Part of a small language model's weights.
Size: 11 layers, width 192, 6 heads of 32, MLP 576 ReLU, vocabulary 1953, 4.57M parameters.
MLP neurons of a small language model. Each row is named by its layer, matrix (up: input weights) and neuron, and shows model dimensions 48-143. Each number is 500 + 40 x the weight over its row's rms, rounded and kept within 0 to 999. Numbers have three digits each.
A block is one neuron, or neurons of one layer that tend to fire together. After each block is what it responds to, as a language model described it from the Wikipedia text at the highest values.

L3.up20:541455476523513516543473443495418479505550419540516532586490468505493543421515467476498588494524462492484459529491529505546580558444568490449507489477491457471448473520491532536509538544494476501502510536501426548521470506561477446448484473499526544456454517498434479455511520527570504444
L3.up37:553418496440596553492476479520491465532518523502468503513527393552507470523538442450440491519448490473538609446551486497498531523492499457482482497529471497448495490536471533547556529501490436501542548487488550514499389487428588519501457437543499547555542503462495555500471522573520525512
L3.up39:550442525537494608517546482520471550509467543572451493432509491511516482462496538518506542483540503493442555525523481477536456490482497486530508540475493555477473452533580567488454508524512485518517486513414553497421543478585475443492488433461444448518490513502536458440518483558524542534
L3.up89:567501549531544511501557532475431476546519576489534467495465510522485487492427462489501427454569554513508571547516541534508512492434480489414481549465553504474506477501494476459455479568490525479483544571443548548576482441488536559520494448502509472547505504489536480494564489514490467499
L3.up96:462488481503475479539518483568519519490479452479478514574523463475504447484520520595525574554519512468549528563464529477460479505475507497497483482493506478525458502439509573559550526460507453536531516535505486496566527439519543468508455491463489442425565464569487595578465554472528486433
L3.up117:368534562457522466554508435496516529478525548561497476434478501456469509479483501477434491484569451530499439473455505581464467524489555557530550511534512407473520457546473493603490437517577522524496502508543478468507513533527541475531431597513491563442507454485484487496473524561515546433
L3.up186:479451565471485554532487375504485532517478530481495561538483514469525522527459473500435460522522467439525538496485484463514460530429426480546545515523520497423438502542450557543527464522489555532515539484525541457533560498512545505547515475523484430508571497547500532502499491554532585483
L3.up203:440500552428538533477555432516492509549484489540494454537474440549495489494477485502557535578525462520461490505508489548485456524437491495470526513503512454464557483479518490490527481487520530550402472489437424448467488507492535497536559456468457495484508485476495526453508494478509480434
L3.up243:474534517413491563542516452484496488477465590516487531489542466504477512551511540493531502493494551506502447567485494497531475577518464538488493534568496557487488411458457471479456521441485538536494513533444456441522522402551511496505442484438572462555527544466486459552400514511513519404
L3.up306:448469454552479486520547467549532505527483537450505454523458522497425514420424451540486495577505570581522555571515456502554494520494498478486485548405542465496465410482489496526515447513563466522505444509498497497497484545483500511575472489450477563340481488527490418501458526569534587553
L3.up353:544510531533496474506506503460545525514517552547483512501366515543518530560513489557518509607521461508546535446529547477462498523555567483529557450535454482540481501549421447515484488497491499534466498511480482452535550516468472449480513492398542474526518451473466547487555515526497418473
L3.up400:517526489461488584449524449524514557514535561486454453512451537502460435482479519467576456521540497521480509520580516464444451524452489431459541506490534529466484487473497552573525456497546480506477488592440467508498557511502521439512491506537481475548555506488566494488530543522487521511
L3.up418:486508483454540551447530488559491525487523522571438512526507517552431495480461495460563454505547491552495484466523476466522407453432511441479533563565513455505449519462492476528468471549482540498458540565468457475459455487461469532476547474588574509514572493504554433505512531547501511451
L3.up419:473482517556480533539521403488530522532566521433542489539520560482470504469497520487486560480557490491427488438562512515498489449527515539520451512495507483464422526475480443502498442460538552512513468568459519481500540456577453402487481463490535473536548488559478509515540473450567480473
L3.up504:489528615478621510512502481543531557459522540416525524513508561533412460505528471530481513490494414515435515533496474505565499521497516448518519476499498559501458472546450469477512477494486523569518513536552567429534509495454545467510433577535494514504551448549518514468519519495534520411
L3.up539:494551440516571453498562454468519472487500509498470472501477494453470473461521541548497538446512545462438490445519551567534467539505526542446543490514537512526514525508481440517516523557505540536467529527475514417503447527564476484481489418503502481565544509560528591536473549501477468462
Description: Connective tokens directly after a proper name, mostly people: and, comma, as, dash, e.g. Kaoru Mori and, Catherine Mira as.

L3.up34:454500521508487591541441487451512508464623499492491537521536536443498436508507569465594461495505534502425461531558445520504552497493452435488522525568525523476442463430526516458527503523523481551546491514483482480478483486524510560523467463483500493518490560457548479505473550481495473509
L3.up82:635533528556473493540532487553512479527553453559462483510478435475570458479564462533562522529494491537427519516528489459541487499508460428541497541497485524454545534480544450544505472462515540486582527492429492456512556484543487467486515559472443465493505492469426548519540488486522484521
L3.up101:468454465503471539515510484518507514422488467502457475479555478444520527486552563558539489487472565428475495489448429477517555464537493496463540482449555453509476542478507574467514527572518469565474502474458473535512450491458509513518464468510463467526487433531481418571496565506466539559
L3.up188:456426570479499513488513508533488483518552476455472445513636563527524519510461449569462550479469474531461495500513535463465513494507498535444508488526513556503476539509463483485529505537541393547504533557544406487450491542522467482472438476527502547455465412514486448526534530561502515496
L3.up201:459519523504521554516524435550463429479561481554527493521430499526419472514516585582558459559446491531515508512495528525481503496492489446483465449559472541511499462438437529519482540479527499514511445452493475530541513527495509496535510521412504422446524476510492482474485495558513487518
L3.up211:540554472496530470507479550526475449487498455465431451563517467468557537471513484407507550483562472578501526458520486461497479459558545513476473527481496529483521423454457471523481460513494480433498594556471509536488536522536545418462461550455438477451497538474535510520522481457498489487
L3.up218:477525521527554504498503505487549515431513436502405528470458546510567554514540525555507494491514463470439569500534467499481482526497468508494570477533482510480526523491516506537526490483492491429447569565441545489460484507596497484443485491469481489501486473492522547494530530526508511528
L3.up269:526491500515524505488499504468496479519488547519399494503512437463565460493534446497465495506505518503460550536539457460461496499411551518496497600453449544501482489517533430549538512513592430488506515544438502432472588571532527462485473528515494486474510468512486586460514422530601496552
L3.up291:588521527469519497500505458520479448496456452564461480456428475491534535533462529506590411496567515443520500501459452490478464498535440455461491482588556449485483530512509514485531507449513447512474554491433533503532526467499498484490458491492502439455495508531490514533483491536442490517
L3.up326:552540502507541486439524548450563413433545493510531523488571453484508525513511512488472498552497544485439568498435488485512538489471489493539451498592486485453474444512541530526520506528461455520474593501482486534506493487546551526578461507511474481463489465517450575492519527521528516503
L3.up349:564540463518455506511446422513498448467469439516516551450572462525497496501563457524566557459520541489444522485468434557411527548461471483523554458548546515421498445523457547547423484483544476534499465483529456523530413501528523479471504463487429504534549511471474470509519566546466522561
L3.up405:536450486564564457540498403506549488509566497549507518552486590588495538450514469450484496527496500442400497541487471511477432523415492465541522504487510495489433423565489525473486524526456454513510526458526535503520452580467518514542491529502509499531461560432495501403424487473481520468
L3.up474:496507486443557578550550529531460538464461454553431560499462582516506489469590428492475477568570484403531486494525482534492431443516523502424443480527464504459554504507473485472492562445484534493481522483489506468479502599481545549521501471546531455502505470531506580526542497425472576487
L3.up511:513468552501545529515531494524469486525474554545461519488492494509491469501547527575523490443427439507513529509469517531462558543554506413568492470502583520499526460490490473491489416495560454502507505532565509549532536425541524548530458453475518455487502418528523469515547500434456444471
L3.up551:496555548497578589517419460479540531468550491441464488464505501445552523499509471432507477480488504466417553479517496472447462499464497482490552582579530522449529456609520504510526511570499446610485524519393513495504501549527495527389490484509560458482471475476535542512531543528390587506
L3.up574:491497528536526542496548473490504521504523539493515592522484526520472502542524465439555498499480534470461488482506485515523497470409516458468502494574477540501503473503574450499469532527397481504515489483459404491506454533481549457439522530512552435496528547444537410523512545567456497423
Description: Fires on apostrophes ending a word (Lucan's, stockholders', O'Connor), the closing == or === of section headings, and the c in Francisco.

L4.up147:538551532532439518426531510489441454498510511558519488515494541464515547532467439546434500555505537526426453580543531472499566498555438445518535459498462550483504492508561464504488450531412521587467512455494481506439471444480556451468453545514527541592478452451553481477482510521526569514
L4.up368:517553528427494444557446519506497542422456568501501461482470523491538503456525494531559494478469504504532414575524471488494540532437433446500503468511556472550515494534514453509404490455515495476528537535493473451482586549605545464503460547567469515532462442490550454454543507511604544470
L4.up439:497540489537486528477463487553419466485487512471497508514457483461460460527488526501478470568484465461548428559545549522490512469526459392468443544431445575526448501432521449520512567553527553562490514546450502401449546495483553539509493485485518529531514517432492414528486511474538526480
L4.up541:484575503507457508531495483466505463545565494491494439447433472502464502516516534459440527513435509498475451439540501528398507547526456465509534534497443560448508474468519437564470545501449598524499526509517476506475491512463489563482554500500506523482522545509512509646540539461526528453
Description: Commas closing a noun or prepositional phrase, often a place name, such as New York City, or Arlington before Virginia, or 1988.

L2.up333:542510492536534558489479500445436453551488607489524478495483583484515490499520506575491492526534479466552502507517497558497517449472510498507511589546516548467548542492485467516565507482472541572519527527532526521497461447520471511509560572462528453526501482558446587503428475501517467419
Description: The words and, or, but (and &) joining list items, especially the last item of name lists, alternate names or options, e.g. Hadid and, Typic or.

L4.up208:523505415556549459456508484485498458520455558442481476482523468486532477460458436435494492618510448562476526518479527413447552505533548498553502564521516473567495392543502536504471555506541462522538491495480504535488482519514515465514465421453496461515452470507516498551500550471496513502
L4.up243:478511524505508457551485489572613499431587521492525449469502492532467551562555489459414488470588478470414467567508501553551500489440493458499481512542501502503524408590486488470510471447502470480511552543511450558432506519516520538518463446495548466470513515468472533462513541499426493503
L4.up319:441569522451475544557527488512534485507503527503536485434502486475513495605565509491496498487548464502475507558528521475481492517506532478493522508479439477451461464513430503432466478514429549455512536440489498492443471482499480532533470491528517471468509450432514479518501555439559529511
L4.up555:546442515510518551609521430484511562458566531484449516497516478494484530512464506495446512430452482506564464527516474435506531455437474513533474523576517516482545423462528426515436523481514489535466518574534504572478495471499531507470570532501546540479464509593496464453491461517485552477
Description: Apostrophes inside names and possessives (O'Sullivan, Men's, Child's), plus word-middle fragments like work-ed, ad-opted, P-ort-smouth, and New before York.